config = dict(
    n_layer=10,
    norm_place='pre',
    norm_eps=1e-06,
    rope_base=1000000.0,
    rope_fraction=1.0,
    attn_scale=0.125,
    tie_embeddings=False,
    init_std_o=0.00618,
    init_std_up=0.0276,
    init_std_down=0.00309,
    optimizer='ademamix',
    lr=0.000325,
    beta1=0.9,
    weight_decay=0.32,
)
MLP neurons of a small language model. Each row is named by its layer, matrix (down: output weights) and neuron, and shows model dimensions 160-287. Each number is 128 + 24 x the weight over its row's rms, rounded and kept within 0 to 255. Numbers have three digits each. A neuron's up and down rows have the sign that makes its largest values positive.
After each neuron's rows, "fires before" lists the tokens most often just after its 100 highest values on Wikipedia text that the model never trained on.

L5.down1142:142127149117106123145114109158104109120161132110162095111131165153117099145151100086145149120148186164112074153124107160150096111140112133096120138126170113069093110141112119142140083132205128118141120113136129134134150091084129111107193139137122139132109105133090124062153148107126154102156122142140068101139135090131113160096124119131139169141143077148120118157129129123124122110131
fires before: " ", " %", "ed", " C", "unicip", " Votes"

L5.down44:184143150072159102123145131138121077150118118118128155123095142120107151105148096155148138116156122138124134133123160147131141129095135190165115060142152169137163118131123144096094125124140074091123160122123097118167148130133125128155133142137169119160120130140141114104124111104131106129115117100119173131126106129139156182113157111105126175072102125141131096127113116106140120113124
fires before: " ", " +"

L7.down817:163120106133120151134104098107158128153134141115107088114118128152109152191126113113122113100119146093170123134164124123087136108087124111115097154114154129120113124112091128136135118127143149125143165115134125136112164147125118123157135117161156078107128068130095128137129144132134124123150145124105121138127136167093156136153095151143179178118170141124143133135120132095101141114127
fires before: "0", "9", "8", "1", "7"

L2.down355:174171123139107098110123129099125101111149113129159156150164127116180129109113089110108093103117129157145093129137074117123125141147111135133126111104154084138148109123150155092142098145165155110106141183122130151094154122093098098146083139167114104150121141146120144117099159138148181135121119153143121169144129133062174158128115151144128096161107144166142142082107130120128131137160
fires before: "0", " |", ",", "–", "1"

L2.down445:162147112156123074122076104137107112090109145155087150137127124135144141103115090128122131095133142128097109126140119147097143137122137130130149133139136127148085096111123119100126143135194095141102162144143124137113114138143152115178133129119106144125114114100105136164090140141100097149135121119135148110151163098164127149122166137112117151130144149138129103117114123127168126129143
fires before: " ", "4", "8"

L7.down517:121159128103100134139110103155146123134143149104137179145093142113108132106139131141122137116124099106093136132150118118106120120147112132125083086150116123126105099103150138117135132144144154117118128123128121118105134161138157129145113143108152128135100106156097148133136105140143136130111105143187103156126129093076161154164122119127159153184109132161145103125148102080127129124090
fires before: "2", "1", "0", "3"

L7.down1024:104122129136179104160113129097142144131145131138122138140118154123144139146123094115118088163116105132095118134099143126085114096108093131125122097150126131115094114127102121092134120132141153114127130096126119106067119104116145100129158103143153151069107089124119159106134162129129163166115098191130099149123101122157161166128128156102154115120136132119140126163115130085150128113169
fires before: "0", "ced"

L2.down34:161161122127117099121110127166130110092131128125126117128153125121116098139176138129094138127106157105177148158159132173132165109123093138143123128110169141127130119106135132126159182119117179122160112118099144137133175157118141120112149116144128117129112151096092160109134123157146130114077135124161158095128113160102136128145142115135159157133188125230108117090185111109156126132100
fires before: "0", "1", "2", "5"

L2.down901:113134105115143135158099146144103136161151118125131129104117107130164134125126113130157133140145087132149160113133100119157139157145127125109100155108121132165119157075123082114140113114165105134120136101127114140097210090121196134138141107121110133065094120170138118131147145096123135086140159121132096117136148119111144107164128131133146129136114141119142149145123147094112089147153
fires before: " ", " |\n", " +", " −", " |"

L5.down351:163115149154121111171143127125145172129086111159148134122140103076155128065141144134141135107132108181146128099166168107148155143127128083151162133097118118125086147124140109133102144121089099160128133105158106147119107121144114103127149114101140098123131118123144149081146132114115143133150136131121128162158116155134130092167149104123094105117118100128147167157144154099139109135097
fires before: "3", "2", "4", "1", "9", "8"

L2.down337:091132108121115137156177124116160094124127128138109146104094095154113131142142130085130101179081141099198107150152126134100090135138123097132109150149149130111147158140122139152133145117118111072182116122155126110140144118157118102045118141113112117097153126127138113111164130105163153136095129125118105118144116123128145123102105120151112130127186102107149129159101131088133144112117
fires before: "2", "1", "0", ","

L2.down708:097146127163171115127151131121113140151120180123164117143138146124116138121160121117121105104191153131061132096107098127134087107111160150134179148141103124136141150121137160149122145098156118124149206129107121115132105140158118155129108138132099129125137136105148152143141158120131085148130150125140130120111109177124156098101148108139158183152133114162101108117126131123121120133145
fires before: "9", "0", "2", "8"

L2.down945:168176138122151119111107142138109110124130131173149154155110128147179150113162113142130107117160155139138091111122144163103135124089138129146151108164132123117145099078137158147140136146168147097139149123126152119142101149105080118141112142123121135113132090098124170131125176147135111136153110123138123125138121114136131120108144114125137136118122131138101061144123148127121125117133
fires before: "5", "6", "4", "2", "9"

L7.down633:105107151130115170121142148119178128133099149120105154120095158146118135086121121075120123162146101180119136140114128139159116130099097161102168153172133129125097111145124109066150134138181136097134139145132092108159121154135118124102116101148136117124132106144179112150149186128135138110121144124126132157143139117142165120122133199142113090141104110166113126123118124096159144102115
fires before: "0", "2", "5", "4", "3", "1"

L2.down302:187188161092111115157144108160096127102124116151152098120141108128131133121145119090115116162100130115100124137138114192111130091058093124179151141121161103124081115126144140087108137108188120114116168103123127112118130146137085133087122157150181127098116124147152139126105171139126109141115173152137119128113158115131092134128148139160148189116146135135107161126111102123153112155095
fires before: "5", "6", "4", "7", "3"

L7.down1235:120110124117113169142154121138154181129089131151129151146103154071121150114143125084133173107108150142136131134090154126133129120169140076136138095119091088133071102136128147176150119115157153121088138161146109122120121188133117137189132089113137131146146135143146118126132156119163085127106112080101119132123137090133175110129125125136103158140147122123119108138116171186179120138131
fires before: "9"

L7.down186:127134123155146136113123154106110127106135110121147106113124120135108095120122161131136136110108128129134089125122105104079145105111115153079094112097102150139129127138103137092155129121025151113134155161142120135135159125080131121111146130134114143148154129153168123120115100115151132106144078141116114112088095150160131138111134150108123113156178105162156121131106091113133100144115
fires before: "-", "8", "6", "3", "5", "9"

L7.down1020:113105097139175189121110113156120119155128125125153123147089076089150142139111160107133150155165127082078148094136136145148096115147121111142091131126120143134139090123096143131114139113018138176104117094119124143109164143131103103128123148170181183109136133124141100136143098117121104159146143116102130191121119144134125107126095133137138123113138120133109106095129139146160103137086
fires before: "2", "8", "0", "1", "4", "5"

L7.down819:151092149132125141153118146136112173131092106185151111101128141132131136137084145152113120107151128099107106089117132125129142135148145123144167121097124109114065126091156092125110140134110137120114165120127073148155131112101121144134100146137133113193082121125098121127116124141131114149124138100164168109153091132191114130126084145156123096138125120101128138158090075126148109124104
fires before: "9", "y"

L5.down1179:120100161117141115175157109115182110094112085108106088093166141101152104139152093106115124147160124125122128089138139099133131146122107153117121142099139089172159106151102066146097114095157138088168135115116134140143109144108100130164135131163136125125103159138173119108128155121137122101107135068113099114141166162155116067133145117152105106106125135099111092142163137147170150106111
fires before: " |", "2", "8", "3", "4"

L2.down273:146134108108150146123112121144133128114115131198139136157138144144171151150128104141090096113184107119127128136124154122113128142110109125111108119108091109110125121126128137152111133154126139145108124125101144140133094139129087132146134140145146164123138105122148143135134160137122098108153119120123102122111140082174089123129137139091130104127096151144145117138130135141123165147124
fires before: "9", "0", "8", "5"

L2.down760:124114109086125108099131155144147169130110118123143121114125160108150132123131158105149122122090124119106113156110132138113124134142179116107116126186131166145158171175117147103091133060126114100167135127145156140126113117142144117120131121078112123134142150143078098112120140137152139156129129114115117124089116141144092114126112153116108080124128112099164127069097111126099131101133
fires before: " ", "1", "2", "3", "0"

L7.down1018:105126117151116130130130155135138145127150103128134120115136105132166128180136113134159091140145114140131113138156123076146125168102133152087130133152147120120143112149121129149144155146100102157123134125143115163086120136133115162124129136129094130135130136122119102152088079142122101142089108150132102124133118099125137113119126139101141106111128130140133160133100130080130166132120
fires before: "1", "2", "4", "3"

L5.down989:134151143107125123113155131150122108148145075138158122114120130133135128117108139129135122117131090123133115154122092172088137119126140143113131117130113084115100123123127093103117151120196139162150136127107109137134109127145132120135172149106150117105157148116106154152144093123131161086171098147104147121143147172107134140139092131079118152154146122110103134092140140115123098124144
fires before: " ", " —"

L7.down388:157138188137118116149120092149126119090087128125178105061121151128128183111153138088079118154124114140123124134120113135127116150096150155132134098143129123100142127140065104080159149133163172135177138150123148166117139165117118114156143121170138107123120088093156091115123071118117150131167124137164124095145147113099140103186165137148114150103145114148134096140115094077114108080136
fires before: " |", "\n", " |\n", "0", "1", "-"

L2.down247:145131111097136122111134142115156123122135105153153167110132099100129138118140124114110100160141135150129183132150075150109096143153127056154178131168144104118126186122127089115148127129120141114155164104125138090129150169095144126160150115119124123132139150097168116070107154095112139134128116125093146136110121140092147083180112135134152097091115130137143126153119090154142106121125
fires before: "0", " to"

L5.down980:129113125128125136134086152133102126165125148143118112162125107129130107107138122124141185137121117116137141134145121183141134147139201108134124114085125077120096102161119124154131132109177116134133066112127161120110089151129166128120113142132078127096177158113135174185135099116094137117164120098149139140172102136139105126184173172146130132134102096121118171143127123105147136185162
fires before: " ", ",", " of", " later", ".", "s"

L7.down356:082144151103136126107141116121140135137090123135136114149085109161119144112110104109121104094102151088141154167103147090087105167105087102124127137134180159088117159119172101112104119104139118141140123098106150127105177117095116108149137131125131158153109117125144133110121156161153128117102113082121106089156137148129141128148141128150081119159135116102114107108131106137159095131149
fires before: "0", "8", "7", "9", "1", "5"

L7.down1151:097149118144150084155126124112170118114159125123139191151130122153126146081122120119072097114099126124065130132190134093141102140129142131118114175109123107138113155141156135127135150139106149114138108086156103070138138083119146097137150100132146119118133106094129143146134117114121136105130134124178137097116089126104180089133182135129149130135132133159121112058149116089126110110132
fires before: "9", "8", "duc"

L2.down1010:165163157137116114130154124146164103113116139138157108102117166163126131103139127121146121164111136148122133135160172169160138110132153107144132144138151084118112141148104128090101133099091128180100168156117111086164162105157128107111112093140149090128142112130139133102159136150152086072146149152099128164100132129169154117141117143150136144121122119130100148125118104150125112144146
fires before: "5", "6", "4", "8", "3", "7"

L2.down527:114105117141123101133100110120142123126138136108139136122142140160120121139132132085117136102114114120128134173117118142153079121152110159154104099181108128064148094124144131112122133133217141105095120146126124140145090142135129117128119112126121119165126160127123127134135141160162093167124079101138148128116165130135115120141100092151144124152153151180059083170125145134130154144128
fires before: "1", "2", ":", "–", "ed", "0"

L7.down667:144192127118138130142145158126136144168082105200152117126141132130095130106131117150106098107124113174174123146166142124142143121086156127119173123158134103152125127148112180133110157144148117131117094099118148145108156151106140139163116092121136170164113158130128128122175153141151125115142162106107095130094097126126110117126163096128113130114127113130146135152129143128137170128127
fires before: " ", " the", "ab", "1"

L5.down694:123111126124144127149143118131178117067113153097121129130103121117170133128094125086094102087164175118121121149140093106111127116152144136135106127104086168125133097134137183164143162115108118091101140157132129167124165100104169106123124164081132128139154148093119136157132145110135140096132054140154158167103130152143154150132175094147103167061107073143158129102129134100109146137124
fires before: ".", "\n", " |\n", "4", "5", " |"

L2.down413:145159118176141131150097151138094181120108136136104118115148132107125176126183146129125115098125121120112170072155109164127102109130141087153102162119163087148142122156163145129134130111185134140133140131095132154157118122158114100092151160109169175099120128138110178174096124136150083155127146137133114154132143103138137084083140149104160142105139148135123076121100078108118117135097
fires before: " |"

L5.down278:128105122134080118114129152121125135108108122165135113120151163093142085132085155166125149128139106147153121163122138151139134131107104129141131129096160121164135137116059119116098126148148147107128091107115123092165083174074112139134153138152127190131159159156114137122152184150138145105127107178106132115150123173143127119082121169126128117113129127133152128069119169149138095156139
fires before: " ", " the", " a", "clud", "ter"

L5.down800:110142096087139145127150149173166131116111145123104108115127167131123144126121137137143165109107118167157100099115133133120135116130148107094198133110141114112132189113151127111143111136154097104124148150149154147107153085162183162155166140147125158078086112124144175121130145126165127102121162152136120080123155148089141098138158123124175142147128118104119159112117128093133085136113
fires before: "5", "6", "7"

L2.down186:123111148160121155135116123101126139086135125135111128125146149119076150089131128116156140172139091156119148117127149132133127159102140121133118131140132137148094112098094110046133154126152111086161170106144167122157126163117135150098152097098128118101094088136130119103113134137080121131108089132149117128167120099112111138139146112114097108160122128102146040141096158071079145101132
fires before: "1", " |", " \"", " "

L7.down541:135142138130099144164093150107119120075126142171134135127131125136076126180124142156125147156130078163132112109109114161086129130113099118078129152154141162160123168101133125125143116087159167141104164160097075139107124126111134114117118130142153140100118109123149143116167134108138113156117149110148102157125156132098103185136109156114146126119161073097178135124130131145124093125139
fires before: "5", "6", "7", " of"

L7.down235:117181123138113115147131149163143123140122129116112186159136122127119167154105140160155168132161134114157110087132156152093108126102133118111115096130152107091088103079148120136130135133105112187154130139093110118092113155159140160162136126139134144107136139134077149145157143107143123155102124123126110135179114150097127116123107119116085129127143098131095123108130149142132071131127
fires before: "7", "8", "6"

L7.down307:059122115132149119127119131134144128146118134174114129145138132155117157129152142149102101148081126111141144102166114124188133169096106116092157120128157129109114126064099076112122148113188113117121136132113144130167077177134113166120108158126103116123125147121110155071085157159095130133133100111112183157163115142113051109133141147079115138120112115158118098175120108148122132141124
fires before: " "

L5.down237:106104124140089132107102135097153119106104135121137154152142146097124131146164112120110122122151143078137150071066169143131103163108121113138125171171111100140100127139141125115121135093138116134114103129126095154140179157148114132101122122135120162129101111134104106139119138147136133195148165169134149156135110113112115126154134149134117110126123159156150099150104116128138109108129
fires before: " |", " \"", " ", "2", "1"

L7.down423:127146146122136117115143118151105128167162105095156134128108104093117125101146128106111175134102131114144123145131103114125168133173124120135112108089168136104080147121090180128137149126136093134114125165106130147127113140136162125111125112132134125134153112096157101136114143170115118129175152082154156098155164138124116124135129150106125133114131090143100116124140125157137145081119
fires before: "0", "9", "7", "ir", "6"

L2.down284:180137105102129128141081129116137144111097092156102164130142125101139119156101111152137081121128107135137089156134128126081159116137116131156149108148157136143100113134143115146117117126160125129114148133110140098126166139119132121177119116113131154146123118084111155153145101129147142124153139113140123150121116119113122145097192153144126148128136138120169095097098153113137066063072
fires before: " ", "R"

L7.down322:103128107126162118129104108104146122072137099124127127102115125130099133129116132119138100139127160093126141127146093098151146133117151108141141153183131158118125139136140118168116121130067106089141069165102093154117084103131155141137107098138111112115100162099134124193125104088111121113118111139144127127142106153147116118165105124138183133132120137078142120147139165085148141141165
fires before: "7", "4", "6", "8", "1", "9"

L7.down1258:143140111141141130147156150118136095135160131104110151108116093115148149128156122155123123118080108144154162109126157107087133094068136114111136124130099156146108103138105150148115106155171125145110145099152055144173129133131128099137119129138106134131115123128139131135120124116167140111140121147091132129144130105099155101141137134113082119090149106165116125109131125116088159115102
fires before: " |", "ed", " ", "b"

L5.down893:099128116121114129116119130090139119131102142124109135148159118107160132185136109108123134097106164075107137091141097141089128085159111071149119122198131126124138149120166105156125083116186134123112141118131115149170093138125146164132111175101126144128141114123147152132120104147126157160089129130131126110166115105132131122099136138165150116139128146134144130139110104136140073140118
fires before: "er", "ers", "in"

L2.down140:156108123098148152103112141150122095107120143131133092119140104136117161148089127140121154147140108161146124142114126133126110080106099124159168104092128130128155146138100145152141090096129129146102112137140117122137143155123112095140112131127136156200182167146131127125196090145116140139143061133140099129152146100163085147099130100125154153144144136189114155133134114134178139131129
fires before: "9", "5", "8", "0", "7", "6"

L7.down166:162123139126137132105137145140115121069128141122139103078117119129124118147123112137114157113143108112131097151087144141137167119115093177124140080148143134117126112106130168114146080119229133107127143150156129146162185157133122183134167099100130127133116089094121122085153149156116103143115109099122139160129157158161134117160167098145115110091115090123100090135136108125124110128111
fires before: "In", " the", "The", "==", "On", "==="

L7.down389:122145124102081096129118128138149119142141120140153138120132112121085139117117136143134089120138136126166149136090131136161174138085131097153125108102121139143082140145148132155112129076093166110100136152125142157167116165116151172149088106104160081140141133120173119149169134141134126095102127109112132137111122108134124160147118151152098147158150133113119110147122181138130148147101
fires before: "9", "0"

L2.down1274:158122143156151161151180123093149129123135182158161150124096151137094152117119133094149114127110130145140106155109113099119139111159120110112075163088119153100124102124138121139140148137170125141096114118140095138145138102129155145128120096175123113133142133128113128163103090122108116139107114124138061137141113140116116131101124125111128142120138110174166121164124139128120138150124
fires before: " |", "%", " |\n", "0", "8", "5"

L5.down744:152151175095133130143127100156151140155104102112103137130104105124131165106148138096105102157156167126153119154140086165156149132130119148111149111107154106118126095072155140083149127135173111116089153096097110128120140120128146205095160119092140110128142148200153134131094161181103158155166089085139138147131128138125143140134132126145110102150150117159086133169089141166140102156096
fires before: " ", ",", "g", " L", " Win"

L2.down483:149143111103144127156149101144142191110127148105161096085146174127163125100077137114127156133125117130107119181136174098101133110133154133114109096142139146139110158133111145095100122116194129109149121124141155151111087131098143107117126118137164147149168113133099112148127130149155127134145152108152152142100142130140115108141126096104121100097138088116122122117096121128128106138177
fires before: " ", "2", "1"

L2.down888:155138118095137114114108162123104098108126097116129106150121156111122132146146140135129122159121158114155112113143078153138133138119116129144138152152101144119141140137102145163170109165099146110133137116097127137185136122106130102134142143164123075095107136127136134105128138141152143114154136131104087159102125126093114153121133160091122132152131182158148101060176134101129121170117
fires before: "0", "1"

L7.down190:088125113112101127125112139155149151183126143101142157119120130123155118084169126128096115124122096124082090138152168163131143144130151113128095126101120162162155099154114108155150138102101095137134071138099137139154125099136112136148118092140123153103134163122122158120167104103100150144146086141174162138120140102104166116127109145172134120098160102132127119126107153131109118150103
fires before: "9", "8", "5", "0", "2", "6"

L2.down234:171136141081139129116124148113136127133134131143136124108174132113144109125120150132128154124138147127136105177115104113113120125126142123120117152121142100153129114121140134108117142148255134131115188123115147108106084111125122108136119111120178147139096102109125137111110161147098102142114135120120164121142135120136143141131148113119123124102139116119148115130140114138146133147147
fires before: "The", "-", "In", "P", "===", "A"

L2.down272:120158127128142127088108167124136103094095167176138139113103136109156129150156113121115110101149132126121137097108115139112130108100135100146115122114116110134107122102118156146123138131209099088133119134144142112103115118117103148123169160157121119114107140115095156135141170107133081116147130150145139154127156084152140086139129161135123128119114122104098109139134097117102143148135
fires before: "9", "0", "8", "1", "7", "3"

L2.down231:132117098161148165130146142110132138146151131136121131095115146113174147130118102148130071132154071134139128136142105092119152138104124135100134132127167113178108118110162125125130149145150141100112108127122125149113136154118112141161114129088140146141093073149151142146106166095113149099120126140124132138107147125136083111139110100140147136153110136122171147148106154135148116132107
fires before: "0", "1", "2", ",", "3"

L2.down305:115123108147133122157150123121139105110154104159133133172090138154148140119090113123124095111138144133135087148186108161132094115135121110112155122149112126120083132120126098129126144126221119156169158157158142117071074144112125128156092116133169105136125111134091149119157152169107153125134101112127109161095131139132110111110113125193123111141146131149142137161138155103153112120119
fires before: " ", "0", "ition"

L7.down471:099137164097107140136105131144112138141116163079137135147145135123108167145099102104123146134118119095150092159156104106114084081102149094161166130122125122167125108086105131090166154150111157100150119148100108147103103124100110146120145150120116096116109125161125114123138092107172147087152117095150127065157148093129116107113112120130120152121114146126150172065115118082136141103127
fires before: "2", "1", "am", "ied", "ition", "ist"

L2.down997:138148135110137148103136116145068145109121129155128100157167102123106127097118137102102088110138125117148100134114159184119143133142131097184135094147129108149069136123103139102145114125172140125171138151120152139155114139157150134160107148151134123116133104116150183119153085122129098104120114131123159115137111124136154102123144150168156173138117104140081092113098137131162120093077
fires before: "9", "8"

L7.down321:198186120124139129133132096152158116125096119109118076079127171177094132133077116108156097124153088098132172138117121167115169150152139163123088129137134159119162142120142161109139101118205135124147107124135103120148104160142131157120189135109089113121113121113112119133142110169069159144159120152113118085137143099182122128188116125118124118107129099083143138154130128132134108151124
fires before: ",", " "

L5.down7:139164140132115142148110140112132140131109115175083142128132141098161115132156128125108157111077116156154074105133129126147132110139131191105164148122127104139120129127132143116112140089116129146095121157115114134172175145097168142095075144123085148127144153120139152165140122177111084149128118170123163120159132126122123066080101133167102134146132144130118144127136117106101128152075
fires before: "4", "0", "2", "5", "3", "1"

L5.down348:117116120131123105118103136144096098163171158111103129153099126145130138116097107143154185120137128138115119109145156124121115136125138101145107099080130168116107146129139132156173134125115145125130157121114100119151097141142113124143140141127142134154131144093109119129125118107140079155144112130156148122138093101195123125140131101170176105143108130156178090144074130108109118138087
fires before: "-", "6", "3", "8", "5", "4"

L2.down762:168129164097155113102125165146131111140118141146131134128140116115125119129122115150118105126146129128108106113111102137131127127127113117133132145107126106142124092119152138143117118125255128126117167128119134107106084104132130120134122138128167140103087118126134144133135149198120116134134134136124131116123148111158141138139148128133133148139134121118130105122142093135124126150146
fires before: "|", "==", "The"

L7.down407:134186112082158104131121119084145072135136098140129132106162149157122124097135108104134084144121134162131132101141140158168122130118129098129151097096150103127117133184149161128157123098121118121140138164111107140109100140111139108093140100090130134149128107096148119117114110116127100109157099114107140100102154141162165159150174099148142143101126146158114129117082149175171074093076
fires before: "9", "8", "1", "0"

L2.down201:155119148143127136127085122116076176127116132136124103142140098154120104125167121095095121122134140130127079117080141143098085123082109142161163092119107101112109111152100162157104135122168125123106088132125078134095132154143136140115089138128118154130150121102172164119122184148130113137101129141128116144147145082163128140153070147131126112119128122134110126118112093132114156115130
fires before: "2", "3", "4", " |", "1"

L7.down827:117098112080143118166149132116145105127157109181122075105129148109162124143113087134137141077136113160134146131164142127087144130135143128141160093134150133127119089154138144120147132101142059132125122111114124158099139125130092131122158116100151129108123104103134102148118099130115137170101113124130159079130145120115139096139137123144125105105141108141114133125130086142146134149164
fires before: "1", "2", "ch"

L2.down810:150172162173169121091057097163083106124126107126150109149128126097148114152140156117119164195129121148114168134158113128122097111074159152097117138124129106108115093160110129091129172121129136130135103149093100120157126124149089104183135135144101089150131082118145112116137198133122149130114118115099135117163144114111082112132123138106168124128076139138160096103146118158132137130130
fires before: "0", "1", "4", "2"

L7.down700:121115126101181147092127126160097094130138130103112139153132131145128112125110120082115129126116157113159138123133124172115108106112122149117126145131104080123139095160115107096190129159125108124097090115095118136175121157140119122082152116193145120155124123138099157132117152169136140155148119144176105106147133148169135108120117160122114140092128110157116127134164151128084168113096
fires before: "0", "4", "1", "5", "2", "3"

L2.down532:159163096149143136123107171145118157152132110116131170109147160138166178138119126167108095101119162126153116094160201123130121149122097120146116129148149087117096108160148118145099106127176168134086133105102114117111166152122144118140112123161147137091109100093130132184148132103131099108154159135078094113112121138127121148127128078177152089109086132115138114149121114109140080148118
fires before: "4", "5", "3", "6", "0"

L7.down555:200121113115114105132166132113140079118121112102144102150115142136127114129152099117110114161120137131149150135112121093151112138128132119143167102100172114144143128087146144091141136110132135114098142139116104177111161138125095092140078135135108106123150108091140139160104047132077131138104135116119084106142165079153160143174129152125127156135091116117115133128069137172143126133142
fires before: "9", "1", "2", "8"

L2.down686:154108112140134111113145136120119127105124171160133171094127100109117153134116131140135104139152117123110142095145139094102119120137126153123112136201126113103114150157150132169125110141158143136152077121153152131109102106107089163123141116135155099135131142090127121130140135084137153157133087135115111133150167116105131093161150129082146148113116162151137123132116120163139161139157
fires before: "7", "8", "9"

L5.down131:146120148119110136143153112111137121134135164126133112082170197111132167095174097125126121102144184131188171103127141113148140081178107145121151109135151145135141140139097151147102091147162113134129102123119143118093179177126144149124160133145150115143079118135145150103120133116157154144131135182105100124141109108110188127112163132109138158118108172128140148137149134137107150145130
fires before: " the", "l", " his", " this", " a", " "

L5.down252:127120093090149129112115136111107166086120131116109104140101153159161128135095114110129127113139118108127140098114132152101127117120134088108144133150183132166131131108158066120131137104134069105171113144102131147113137125095127113130089134166141101100107140138122161127113144125141131171118118110087119165126133156155081131107126132138170121088087090115103129101141125132152138117134
fires before: "0", "4", "1", "2", "5", "3"

L5.down624:147148099144127146145170123135141107103121101168148183140105109150134131151106136138101139092117169127128134114173131163135137139156120115129155142150120116138074179185178135114138156115164116132118116137127148148113171110111140111152114149105100091132090128162167151116111109131113149125146126125174177133125084116153182138130095133135135115144157130146075111079125097155156181093096
fires before: "6", "7", "iver", "ural"

L2.down1248:150164101095147153158140127133150135112152117128158135126167094135105141126154197115141070120148170090087156134143158147134073122127103122116123099194151145130166136126139131103167118100147090113129148113119117088132134099128110138127129093138094131148135187120117134115158112125106097111120095100121150133103104118160124117128159130147188122113098142130161123146122105128139103151132
fires before: "9", "8", " to", "0", "."

L2.down1079:148155110175130157129131176106183135178103106144130096138133139087126141130130152162152086071115128127146153135174135103068088136154129105085125145103139093157103176178141092105083138125104134121134142126091111157110157132125137140169148106174148167121107158122133129124107137111126122116100102153124141129117138130097113098112132108123101079153131112097131108093095144120153116131141
fires before: "0", "6", "1", "7", "2", " |"

L2.down842:128119139178131126129094107141137143127115142129096148065113137130173142093081146161123101088124144113139115115127120145106131114112145134108134141133155102111121130129125108122143146120178104155120131145122104123115111138109109146164129127168126150125103104154120171203137143117093153139170085134122134160109161130176107126106128140141122124069105127163128133136121154166143158133130
fires before: " "

L7.down96:121119163153113165139103111112103110126098148132106137125138083131193111135090109113120124102116081117097124149114128094153104144099124139113107149143190173142118121181072141094140141118144134123128122096133169118109095136125145111121126103122151125171125143116116104103128113123144164128131101140124126090150145131135149124079118104151136142135149158147109139123156141138150095157094
fires before: "0", "1", "6", "9", "4", "8"

L5.down699:179153143140139128160115120129127135116090111133146108105095159132125115134171151101132165117133149107098143105115132149128134152120110177094111114074153110156095143133120137134126101149125110138111135179112116136140142123081145082120138136147147099116084143168133115117147129164101086068127113129126165106153171125189112123125113101138078114157086095123163129138167147119128091138108
fires before: "2", "3", "1", "4", "5"